Part of a small language model's weights.
Size: width 320, 5 heads of 64, MLP 1600 squared ReLU, vocabulary 32768, 47.8M parameters.
Training: 382M tokens, 5831 steps.
MLP neurons of a small language model. Each row is named by its layer, matrix (up: input weights) and neuron, and shows model dimensions 192-319. Each number is 128 + 32 x the weight over its row's rms, rounded and kept within 0 to 255.
A block is one neuron, or neurons of one layer that tend to fire together. After each block is what it responds to, as a language model described it from the Wikipedia text at the highest values.

L3.up5 [ 99 140 138 132 139 139  97 143 164 136 147 144 102 172 183 135 175 104 143 125 123  82 103 126 133  94 102 192 113 146 185 161  71 107 171  96 175 167 142  78  77 104 141 121 180 156 161 116  73  89 120 135 165 100 113  80  92 136 176 110 148 145 121  90 120 161 198  91 151 105 102 156  91 100 150 121 145 144  93 155 152 146 137  86  82  96  67 106 121 106  99 123 117 146 150  91  93 138 153  87 136 116 140 141 105 161 128 133  56  97 138 156 113  90 116 162 111 172 110 178  53  98 147 206 102 179 171 113]
L3.up9 [ 93 129 135  99 161  93 141 140 136 106 135  90 179 113 156 120  84  84 127 181  85  83  72  72 119 141 190 132 116  81 129 154 124 111  60 184  91 136 132 103 135 121 119 123 125 132 119 107 122 152 140 119 112 158 179 167 119 153  96 122 130 142  99 115 123 144 115 155 159 132 161 169 141 129 149 121  92  91 135 109 197  79 137  65 143  97 153  72  69 120 157 157 150 149 160  59 190 173 109 183 188  97 149 142 160 142 122 138 187 150 112 153 119 131 144 154 126 203 114  99 161 176 192 116 131 189 119 115]
L3.up364 [138 187  95 139 166  80 100  86 133  90 126  71 116  90 113 162 153 152 130  91 135 143  82 135 184 111 157 131 123  76 140 106  88 108 162 107  94 118 128 159 104 177 163 136 138 192 129 114 185 146 145  97 121 134 140 149  73  91 106  56 140 146 123 174 178  87  90 103 129 142 100 113 202 136 102 103 124  80 141 136 146 126  99 182 125 117 143 141 169 147  85  93 133 115 140  98 157 122 118 139 130 152 190 113 183  92 111 100 136 126 133 195  84 144 110 144  93 117 129  87 139 131 166  90 135 185 188 126]
L3.up396 [108 109 142 115 141 117 217 113 132 139 118  95 111 168  85 199 164 153 186 120 113 117 140 133 127 130 204  73 111 134 126 150 127 106 120 203 116 117 100  81 202 116 121 124  84 177 148  61 112  94 150 152  76 148 114 156 169 108 117 129 144 130 197  63 110  78 127  76 110 106 144 122 169 119 139 122  75 117 103 153 112 121 135 152 125 160 111  91  95 115  67 113 158 119 171 136 172 182 127 169 150 162 123 134 112  80 110 115  89 143 112 173 105 182 134 146 123  83  86 139 127  80  89 180 104  83 125  97]
L3.up1087 [189 108 160  95 120 166 107 147 160  80 136  73 131 145 109 159 102 118 110  94 102 200  62 116 118 188 109 144  89 111 105 127 156  78 116 136 115  97  60  77 136 106 205 149  59 136  83 127 183 201  93 103 123 166 106 122  83 135  89 101  86 123  93  84 107 128 135 145 118 119 169 140 104 142 173 110 128 156 124 142 107 102 179 208 131 124 133 114 124  84 129 165  87 124 149 165 140 138 133 118  95 138 129 199 119  93  99 109 167  76  89 132 147 139 117 127 154 148  88  82 131 171 107  86  88 133  82  97]
L3.up1242 [111 136 150 144 164  12  82  76 106 142 147 115 125 118 111 166 143 162 136 128 151 136 110 107 119 143 114 158 102  94  93 137  98 104 156  73  67 163 128 121 126 141  90 110 114  88 126 142 218  81 114  79 166 127 144 122 101 142 130 149 159 113 101 183 157 164 166 128 165 141 112 222 131 134 111  76  68 110 115 125 113 158 121 143 149 155 111 161 133 108 136 168 132  31  94 134 116 146  73 162 115 159 207 141 151  48 158 171 138 144 128 142 146 139 104 137 122 102 122 141 117 134 130 121 111 179 113 122]
L3.up1265 [143 121 143 158 197 116 178  98  92 147 102 132 153 121 113  77 157 149 185 100 119 193 181 179 104 152 181  89  83  92 130  95  93 146 113 129  96 132 105 109 142 144 133 127 118 123  84 108 114 154 110 145  96 103 117 126 143  67 111 146 115 110 100  86  92  57 147  95  98 128 179  88 170 152 209 129 149 125  97  85  99 128 127 204 169 136  75 138 200 139 110 168 134 137 181  87 107 122 137 136 132 156 149 151 117 103 146 115 119 153  84  76 106 150 158 122 164  97  86 137 152 160  99 177 129  93 209  87]
L3.up1481 [ 85 141 156 151 161 125 176 164  72 132 195 128  79  77 131  20 118 145 105 103 139  97 141 140 127 119 127 147 152 112 140 120  66 164 133 179 169  97 140 145  81 102 148 109 166 172 137  77  88 178 118 124 111 141 163 160 128 157 128 124 130 134 128 104 159 144 108 223  87 146 157 145 168  84 153 112 132 126 108 138 150 160 123 162 106 177 131 138  78 171  95 127 155 144 129 164 159 154 118 131 156 102  83 175 106 132  97 181 126  96 150 114  50 139 149  84 131 157 116  98  75 131 175  45 178  75 111 129]
Description: Tokens inside or right after romanized foreign names, especially a parenthesis fused with a CJK byte before a native-script gloss (Suzuki (木), Liu Wei, Liga IV).

L14.up279 [135 126  83 149 125  92 114 103 161 132  89 108 186 143  60 175 151 108 133 133 157 131 131 151  85  37 124 164 168 127 129 142 143 125 111 165 157 136  95 121 142 168 130 141 105 141 111 138 126 179 164 159  88 207 125 118  66  80 116 120 106 107 107 106 124 127 108  82 124 150 130 154 163  99 143 137 101 103 191 143 172  62 165 135 144 111 142 148 135  60 137 115 109 129 121  87  76 175  86 113 133 145 122 132 128 102 134 100  95 157 127 135 133 160 152  42  88 199 150 169 116 148 111 154 105 113 129 152]
L14.up340 [103 116 109 160 145 133 164 150 118  93 130 170 143 111 137 124  61 142  92 172 142  94 116 161 173 161 126  74 195 181 118 144 118 108 122  94 126  93 105 149 110  65 155 123 179 159 165  48 137 151 103 146 142 144  65  99 124  24  58 149 135 206 153 127 180 165 158 123 134 156 196 138 138 108  71 134 138 125 106  56 119 131 146 122 118 129 136 139 105  57 194 166 116 114  87 154 118  95 113  80 154 125 152 131 146 138 145 175 146 208 118 127 205 159 141 152 146 108 124 174 118 134 125 112 158 129 142 144]
L14.up459 [181 178  69 148 158  47 132 131 112 141 130 129 186 145 152 135 153 151 129 122 164 142 136 141  92 124 115 131 161 105 169 155 108 150 148 146 160 103 117 166 183  64  70 161 100 122 100 137 120 179 115 151 158 164 126 132 108  80  81 120 145 153 133  91 185 123 114  97 153 174 134  92 107 102 137 139 118 173 176 123 173 157 169 139 170 155 131 139 135  54 175 131 129 167 122 123 142 153 134 184 102 127 134 126 104 120 142 117  83 163 102 157 203  97  78 108 149 146 162 140 130 112  83 109 156 205  74 123]
L14.up661 [ 93 135 146  93 133 124 169 134 165 109 145 127 133 102 135 171 150 117 152  88  90 102 136 142 125 126 178 114 141  91 139 144 183 148 173 154 113 135 113 113 125 142 159 149 143 145 157 163  52 174  85 147  97 100  88 131 150 176 129 165 122 178 112 109 164 234 156 150 121 108 128 129 113 136 132  93 135  83 182 107 114 138  99 150 176  79 105 153 100 129 110 174 205 142 135  59 123 116 106 180 165  78 193 146 183 129 150 161 125 181 153 128  85  87  85 146 186 157  91  91 106 146 102  86 107 152 153 141]
Description: Words that come right before a birth date or year, chiefly "(born" and "born" after a name, plus "in", "since", "during", month names.

L12.up122 [146  89  96  87  65 196 116 145 101 116 147 114 178 122  67 124 172 138 115  95  80  80 107 188 104 144 149 101 153  93  93 122 147 129 130 175 158 115 127 143 162 127 169 112  34 145 171  88 129 151  91 141 106 102  92 164 128 142 147 109 149 124 178 129 189 110 114 139 138 137 115 127 160 150 113 106 158  99 106 106 118 116 162 165 130 135 127 167 140 203  93 142 145 116 148  98 107 102 166 154 100 134 108 191 178 110 148  90 121 141 112  91 154 135 173 149 147 135 118 105 113 145 103  74 162 117 105  67]
L12.up1354 [124  78 138 141  99 165 110 147  83 161 105 117  67  94 119 218 171  89 139 109 162 143 158  99  67 133 149  68 179 118 133 155 113 139 114 195  36 111 133 135 120  70 130 166 155 167 122  72 131 150  96  93 156 129 145 107 119 139 121 157 169 157  78  63 115 171 121 110 127 139 170 124 154 127 192  80  95 125 100  90 180 140 126 144 196  90  90  50  92 154 159 136 124 104 178 141 150 151 119 116  97 147 123 162 138 128 130  90 145 197 150  92 129 154 165 149 163 136  81 108  83 111 147  75 169 106 138 163]
Description: An opening parenthesis or "in" right after an article subject's name or a place/building noun, e.g. Wang Guangyi (, Stadium in, State highway in.

L3.up342 [166  72 109  91 189 133 114  92 153 111 114 134 122 167 143 134 160 149 128 147 109 104 156 128 100 112 141 141 188 117  88 174 136 134 123 157 104 132 130 107 131 167  88 117  64 135 157 150 160 144 143 134 130 187 132 129 129 118 128  81 180 137 155 121 141 137 120 140 152 152 149 111 108 153  43 143 149  73 148 166 132 107 137  97 153 113 134  92 128  90 175 132 114  78 147 151 107 126 115 132 136 115 163 185 147 167  86 105 115 176  95 210 151  74 157 156 141 151 155 134 106 148 102 117 145 173 134 107]
L3.up355 [140  87 161 109 172 131 105 147  60 111 170 122 182  85  82 164 128 133 145 147  81 157 129 124  99 142 104 179 146 150  81 175 171 123  88 101 140 105 146  77 137 182 124 138 106 132 194 127 129  64 127 107 122 189 171 135 146  84 155 112 122 122 190 118 189 141 132 141 206 117 139 101 170 136 101 195 106 200 154 133 146 128 124 132 134 127 131 109 153 167 129 137 108 182 126  92 137  79 133 109 120  50 174 138 168 140 158 115 128 102 143  86 136 111 153 111 103 102 142 121 124 163 174  85 104  38 116  97]
L3.up356 [133 127  92 141 158 158 123 147 106 153 131 122 142 121 154 189 115 129 150 174 143  82  78 130 141 157 136 176  95 111 124  89 130  61 139 127 115 191 140 102  91  94 108 140 132 144 136 173 157  91 103 101 176 178 102 201 105 141 136  46 124 127  77  82 162 143 120 112 150 144 152 147 137 176  64 147 110 116 179 104  94 145 156 117 129 139 119 110 131 148 113 132 179 119 107 170  89 126  54 137 126  96 185 129 128 175  94 119 176 131 157 147 189 173 106 184 119 109 143 142 151 223 118 141 106 170 153 165]
L3.up496 [114 153 120 148 100 138 160  65 117 132 143 163 106 155 156 144 139  61 170 149 159 127  91  78 139 144 109 130 111 125 155 148 147 128 167  27 204 120 145  74 162  94  85 178 126 128 162  99 156 165 115 122 131 139 108 132 147  93 146 168 129 106  70 128 125 118 138 122 171 120  98 158  93 140 144  72 167 180 134 134  55 125  74 101  79 107 128 180 132 160  98 166 164 144 183 115 125 153  86 106  92  94 187 136 132 148  92 119 195 189 154 111 169  93 106 149 136  83 152 157 150 155  39 140 186 158 121 160]
L3.up648 [126  92  81 129 183 148 102 111 120 167 131 164  56 201 120 165 161  65 131 128 119 128 102 116  75 151  93 137 117 103  70 138 112  90  86 123 142 175 110 116 138 118 116 101  98 115 217 204 155 120 122 128 137 105 119 149  90  76 104 132  81 154 121 134 147  94 101  98 119  96 111 110 117 125  66 135 148 165 111 147 177  88 120 152  94 164 101 118  96 141 126 159 173 129 132 100 144 138 124  94 174 148  93 114 155 107 116 105 115  81 146  93 152 125 109 139 147 121 175 103 146 142 108 106 132 137 109  82]
L3.up760 [ 94 141 157 149 124 147  87 150  82 135 168 110 135  97 128 152 167 143  80  99 156 125 111 130 125 172 117 115 123 130  88 123  61 142  99 109 188  76  98 123 154 191  91 103 132 120 175  85 129 116  78 128 130 103 206 135 119 123 100 145  59 128 133 115 132 107 116 113 137 158 161 134 123 126 151 116  88  91 140  84  77 104  34 116 166 106 141 114 173 155 143 134 124 174 142 112 134 151  71  89 146  62 115 134 128 118 131 121 153 100  65 109  99 112 133 162 126 123 110 144 168 132 151 105 119  69 107 166]
L3.up1456 [157 145 101 128  84  83 191 186 120 139  95 181  93  98  39 156 145 168  73  91 128 144 137 110 116 165 154 174 202  81 156 137 132 143 132 196  55  59 118 129 102 138 105 143  58 142  94 156 123  69 136 134 159 115  99 106 140  85 154 112 146 177 129 139 122 172 183 153  89 106 103 138 137 144  51 140 121 149  90 115 109 167 112 148 128 130  83  93 133 137 160 104  99 103 115 161 115 131 133 162 126 138 118 143 169 111 171 191 179 112 114 125 123 176 129 104 105 155 147 209  98 155  76 133  65 119  86 113]
L3.up1503 [222  97 159 119 100  91 125 104 135  92 130 158 140 136 160 137  97 114 138  86 100 205 170  78 130  90 106  99 105 150 158 115 114  75 165 105  73 162 144  98 124 120 116 132 139 154 138  73 164 178 179 160 154 144  62 149 117 160  93 144 121 164 172 148 100 147 131 102 166 143 139 149 148 120  85  40 201 110 127  83  71 211 141  67  84 112 106 135 129 148 184  75 161 171 150 150 110 121 104  78 137 122  69 111 149 124 140 103 128 137 159 130 150  72 147 163 141 138 104 194 137 135 185 130  96 116 120 113]
Description: Final word pieces fused with a comma, mostly adverbs like final-ly, careful-ly, broad-ly, also Gins-berg, Jose-le; plus the number word one.

L3.up92 [128 106  73 124 107 102 111 167 161  95 115 136 156 122 156 162 118 144 121  96 127 118 119 143 129 118 144  86 133 165 146 123 115 142 147  80  87  95 120  91 117 187 136 106 178 114 144 106  97 130 145 126 125  43  44 133 182 157 144 224 189 175 181 115 166 145 156 108 154 184  90  59 103  68 143 116 152 158 123  84 151 112 159 112  92 112 173 180 119 157 103 112 180 100 117 150 117 132  69 166  97 141 152  63 155 135  97  74  93 160 123 174 192 120 110 132 159 122 103 134 143 144 122 156 137 108 169 136]
L3.up103 [148  79 177 125 112 141  77 187 158 126 124 180 130  99 140 142 136 147 153 141  82 134 125 168 166 216  61 187 116 162 119 153 164 120 130 128  57 125 131 114 196 145 158 157 127  77 159  88 119 160  94 132 129 102  87 147 123 103 110 194 127 142 170 167 184  94 110 130 165 143 134 106  88 160 104  85 151 128 146 117 120 136 157 159 112 109 109 144 102  78 123 137  82 164 101 132  45 129 137  93  78 152  71 114 119  92  98 150  82 155 126 118 138 118 140 158 163 136 153 141 103 197  96 121 117 115 126 157]
L3.up556 [153 111 152 159  97  21 118 134 124 113 145 145 103 116 100 167 196 114 167 108 181  93 104 170 164 168 138 153 148 119 107 121 111 116 157 111 148 126 165 120 109 145 157  87 199 107 156  96 143 191 150 131 163 105 100 167 128 191 160  89 121 155 134 104 157 104 119 173  91 160 153 135 106 105 136 144 207 158 125  71 142 159 149 184 165 124 104 168 190 174 117 165  99 155  85 122 129  44 119 127 121  95 121 100 121 142 138 170  97  89 118 120 151 168 168 109 116 149 140 141 127 143 141 139 105 120 160 111]
L3.up617 [143 148 104 173 122 129 124  80 169  83 179 100 141 126 112  91 111  77 132 111 150 144 152 157 113 132 105 155 121 116  98 146 106  95  59  44 127  63 134 117 133 135 159 122 131 203 138 114  81 150 142 116 185 166 156 106 183  90 146 140 160 122 148 103  74 140 100 152 130 162  49 161  84  88 114 171 104 124  91 123  76 155 107 105 104 123 164 164 185 126 147 106  96 205 121  98 113 126 100 103  83  34 144 159 180  86 115 149 154 106 112 123  97 126 200 120 124 137 127  84 136 101 130 124 167 147 127  70]
L3.up696 [104 127 166 130 190 130  84 171 146 149 149 124 130 169 134 175 128 116 109 102  81 167  55 158 137 161 124  82 127  72 107 107  63  64 121 121 138 125 139 161 173 178 110 119 140 132 185 123 149 149 122 131 100 102  71 125 134 168 150 181 195 123 112  78 122  75  80 142  60 118 128 157  96 103  93 126  77 167 124 111 116 171 188  98 140  77 117 125 149  92 116 102 147 170 174  67 110 103 178 117 177 162 115 134  91 122 105  95 178 121 102 172 133  57 196 132 152 134 138 128 112 119 106  89  82 179 152  68]
L3.up956 [147  82 123 179 133 135 102 151 104 187 125 124 117 187 115 166 127 139  76  86 175 143 138 199 149 109 164 135  89 108 116 146 142 110 132 127  99 120  89  70 150 204 151 138 112 133  92 169 164 153 162 127 128 130 164 124 185 140 133 191 116 126 131 105 127 132 164  90 174 154  80 119 105 151 106  93 131 147  92 101 113 161 152  91 146 120  91 132 115 104 126  86 105 176 132 113 116 144 173 182 101 114 173 181 168 150  91 204 145  99 171 133 106  97 125 130 158 113 101 129  69 142  70 152 140 145 127 136]
L3.up1012 [145 115  81 103 142 157 115  80 175 163 140 180 143  98 153 107 148  74 122 113 181 133 123 145  91 139 146  88  72 120  92 172 115 115 169 144 131 127 117  99 133 165  80 118  79  72 148  95  94 101 113 133 144 156 135 126 145 155 159 153 136 111 140 117 149 146 151  80 121 138 131 124  69 138 138 126 132 138 140  72 117 223 102 173 149  67 132 130 140 158 133 133  86 188 150 116 122  96 150  89  60 149 107  87 161 140 131 131  93 157 181 121 118  64 125 166 122 176 136 199 101 164  89  56  94 181  73 138]
L3.up1153 [ 88 113 104 166  83 140 168 140  72 100 141  82 163 113 153  85  78 154 112 107 158  88 139 105 166 138 119 160 150 225 120 142 152 106 121 120 112 138 141 180 188 164 122 129  78  94 102 113  84 101  68  58 166 128  89 179  95 201 134 155 171 154 175 166 131 139 154 167 145 105 113  88 112  71 135 174 139 144  87 133 115 158 113 109 121 141 129 125  95  87 160 187 129 126 153 101  81  69  95 122 144  54 113  97 109 143 182 124 109 138 115 122 143  49 198 140 165 133 106  96 181 139 112  89 113 117 141 130]
Description: Fires mainly on "(born" right after a person's name in name lists and biography openings, e.g. "Paul Henderson (born 1971)"; also weakly on spouse, married, wife.

L14.up354 [172 102 128 132  94 155 111 124 133  79  75  89 108  89  71  99 149 159  99 151 119 103 149  53 139 103 143 138  39 100 105 136 167 115 152  94 126 133 215 172  98 196  91  96 146  80  60 185 179 185 125  63 127  92 136 108 144 135 171 130 155 118 132 126 111 154 131 173 100  88  83 139 134  88 121 123 112 153  93 134 153 116  98 119 119 159 126 107 141 166 115 108 121 156  90 109 146 140 159 172 111 143 149 134 161 178 146  79  57 122 113 110 152 144  98 146 157 102 153 112 130 192 158 124 101 117 135 122]
L14.up730 [ 96 106 115 154 110 185  89 164 137 128 119 108 118 123 137 130 121 118 141  97 109 119 177  98 179 100  96 148  90 191 157  89 154 154 145  89  94 111 133 155  90 148  98 125 105  91 121 103 109 156  84 131 116 103 184 159 146 150 153 167 143 122  97 180  78  93 163 122 176 122  74 153  90 133 199 128  79 151 154 158  40  56 171 115 129 199  68 134 116 148 129  97 147 141 115 129 206 141 126 134 162  79 157 139 100 121 134 128 132 114 116 137 193 137 105 127 100 106 105  74 127 152 144 156 120 160  91 153]
L14.up1322 [123 143 204 114 150  86  59 108 112  62 144 106 130 143 170 120 156 142 153 151 163 166 119  64 174  95  82 134 148 128  94 108 156 113 141 141 111 175 125 150 113 112 121 115 169  24 136 161 138 154  95  30  99 132  92 121 161 194  86 114 179 101 145 105  34 100 145 213 164 143 119 171 117 140 169 147  85 108  87 119 134  73  89 145  98 132  90 112 109 151 111 125 105 121 100 100 193 140  67 147 162  95 138 137 159 167 151 126  59 160 118 156 116 129 130 144 117 118 124 105 119 132 117 152 168 154 179 152]
L14.up1457 [ 84 166 150 178 152 111  86 118 138  96 148 169 154 113 153 180 104 113 153  59 183 149 136  81 169 151 152 127 126 132 110 144 154 159  99 162 132 135 110 140 131  65 166 145 146  94  93 158 181 122 132  50  94 119 121  60 190 127 131 137 126 133 126 190  90  86  93 125 103 129  96 190 119 120 103 101 108 131 139 155 112  45 120  58  78 116  68 110 132 174 163 143 139  87 136 106 169  72 128 115 151 127 157 120 149 121 137  85 110 186 117 110 121 155 134 142 145 125 132  98 127 170 159 123 126 112 180 121]
Description: Commas, often merged with the word end, that close a non-first item in a comma list of names or terms, usually just before the last item or "and", e.g. "Bagirov,", "Council,", "Wozzeck,".

L14.up747 [130 117 109  99 165 109  45 135  85 171 153 110 104 131  76 179 119 157 149  75  33 184 119 147 177 127 139 133 122 161 135 126 123 102 110 137 147 139 109 122 125 173 191 143 163 144 137  74 156 112  79  89 101 113 133 154 142 121 117  68  81 140 155  92 121 119 154  84  91 105 131 154 184  94 169  95 124 130 104 169 148 142 162 128 138 124 130 139 152 112 122 129 140  90 173 118 176 146 116 127 131 168 134 204 102 181 121 172  81 110 116  36 186 151 122 133  56 141 124  94 149 144 155 149 111 178 146 106]
L14.up1224 [118 148 108 175 144  99 116 158  78 150 126 124  95 166 167 210 124 149 134 118 167 143 162 156  75 140 168 174 116 146  48 147  88 123 134 132 123 108 164 116 161 130 129  95 123 130 166 140  45 124  46 134 126 106  83  82 121 112 104 140 109 138 101  96 108 159 164 131 132 160 155 104 100  64 141 170  85 141  96 138 187 150 143 149 136 176 122  89 145 126 105 140 131  97 125 128  52 166 132 137 141 168 104  98 123  59 119 134 129 149  96 153 125 142 136  92  64  54 149  93 117 104  79  79 117 185 145 124]
L14.up1250 [107 147 181  86 170 145 157 142  69 152 109 130  86  87 108 196 131 148 149 155  99 120 140 137 185  83 137 104 169 188 123 136  71  75 138  69 169 112 207 142  94 125 137 163 139 158 142  81 140 145 105  86 163  66 205  48  93 136 128 111 125 140 183  85 104 156 131  98 112 111 101 228 157 180  64 125 129 113 108 119  93 121 101 113  97 149 150 145 119 231 158 106 104 138 147 149 162 182 139  81 111 145  85 184 148 119 137 177 161 158 172 110 142 118 163 148  76  75 114 146 123 135 100 150 101 171 149 136]
L14.up1460 [182 154 179 147 145 120  69 158 152  82  83 105 118 165 147 107  68 155 135 120  29 153 173 111 136  89 157 153 107 145  73 176 101  71 166 140 128 130 119 161 195 148 112 111 102 141 168 117 140 148 125 150  94 102 120 142 171 127 140 177 104 121 160  83 130  88 129 143 157  98  94  90 164 129 143 138 128 181 122 179 142 139  59 154 161 134 130 167 140 137 103 148 144 139 146 138 121 142 124  99 137 142 107 128 117 139 157 175  85 115 122  90 138 106 125 107  86 111 104 162 105 160  92 162 112 150 113  95]
Description: Word pieces inside personal names, mostly the second syllable of Chinese given names (Jin in Xi Jinping, Ying in Sun Yingsha) or other foreign names.

L12.up812 [ 70  95 151 139 183 112 163 171 153 120 174  87 159  84 165 139 108 120 121 135 178 126 161 108 141 155 169 143 167 120 138  92  93 138 123 109 110 105  60  99 156 134 174 155  89 212 124 111 106 166 115 149 127 135 132 166 111  75 165  90 163 174 125 140 228 191  80 116 163 105  72 118 165 121 130 100 121 110 161 111 114 120 121 159 143 122 139 128 165 176 114 106 150 110 142 114 109 151  71 107 127 126 117 140 144 161 153  96 156  88 165 106 139 114 121 149 104  82 102 132 126 136 117 100 210 129  95 117]
L12.up1327 [112 110 112  95 133 104 168 102 153  96 150 161 108 181 101 143 107 108 153 137 134 110 104 142  98 150 217 113 152 136 130 115 142 124 105 121 116 170  92 189 156 136  93 159 111 112 143 105 120 185 135  74 165  98 197 105 104 114 184  77 169  94 111 159 159 111 172  91 135 155 157 129 126 131 140 111 146 129 119  89 166 112 162  89 149  87 144 126  62 140 154 114 151 120 128 129 110 113 172 144 162 136 156  82 150 107 144 113 120  98 132 147 128 138 138 156 149 119  73 152 188 158 143 106 155 144  83  85]
Description: The token right after a completed person's name in lists or tables, such as " (born", " (18" or " |", and less often "in", "of" or "by" after a named noun phrase.

L12.up269 [ 91 161 133 126  97 120 118 174  75 133 127 139 153 129 130 145 128 105 120 150  86 130 209 120  88 114 126 126 141 183 113 121 155  56  92 141 146 157 166  86 113 116 131  90 119 113 132  86 136 155 103 137 157 175 118 119 190 189 125 160 141  93  80 121 128 125  90  76  87  94  82 134  96  61  76 127  90  92  87 140 113 130 112 146 151  83 129 140 108 108 138 120 109 167  96 145  90 139 206 175 147 171 107 110  74 112 112 115 171 103 138 144  89 107 109 108 156 156 139 111 161 125 181 101  96  81 141  98]
L12.up817 [144 138 153 111 120 155 147 143 144  93 174 125 145 136 114 127 146 157  99 118  92 165 169 137  72 101 162 153 134 185 121  91 103  60 116 159 127 100 101 139 106  97 115  89 129 126 170 128 152 177 160 146 124  85 167 109 225 108 106 142 151 132  79 126 161 101 100 113 170  96 115 139 124 120 190  73 114 155 107 119 144 139 145 179 138 169 128 171  93 106 145 109 117 173 103  40 105 115 107 108 138  56 101 111 106 135 119 117 126 192 157 125 160 138 155 186 170 132 106 124 163 122 143 115 160 137 159  65]
Description: Final word piece of a proper name within a comma-separated or line-broken list, often with its comma, e.g. Longw-ave, Sw-ifts, Deng Xiaop-ing.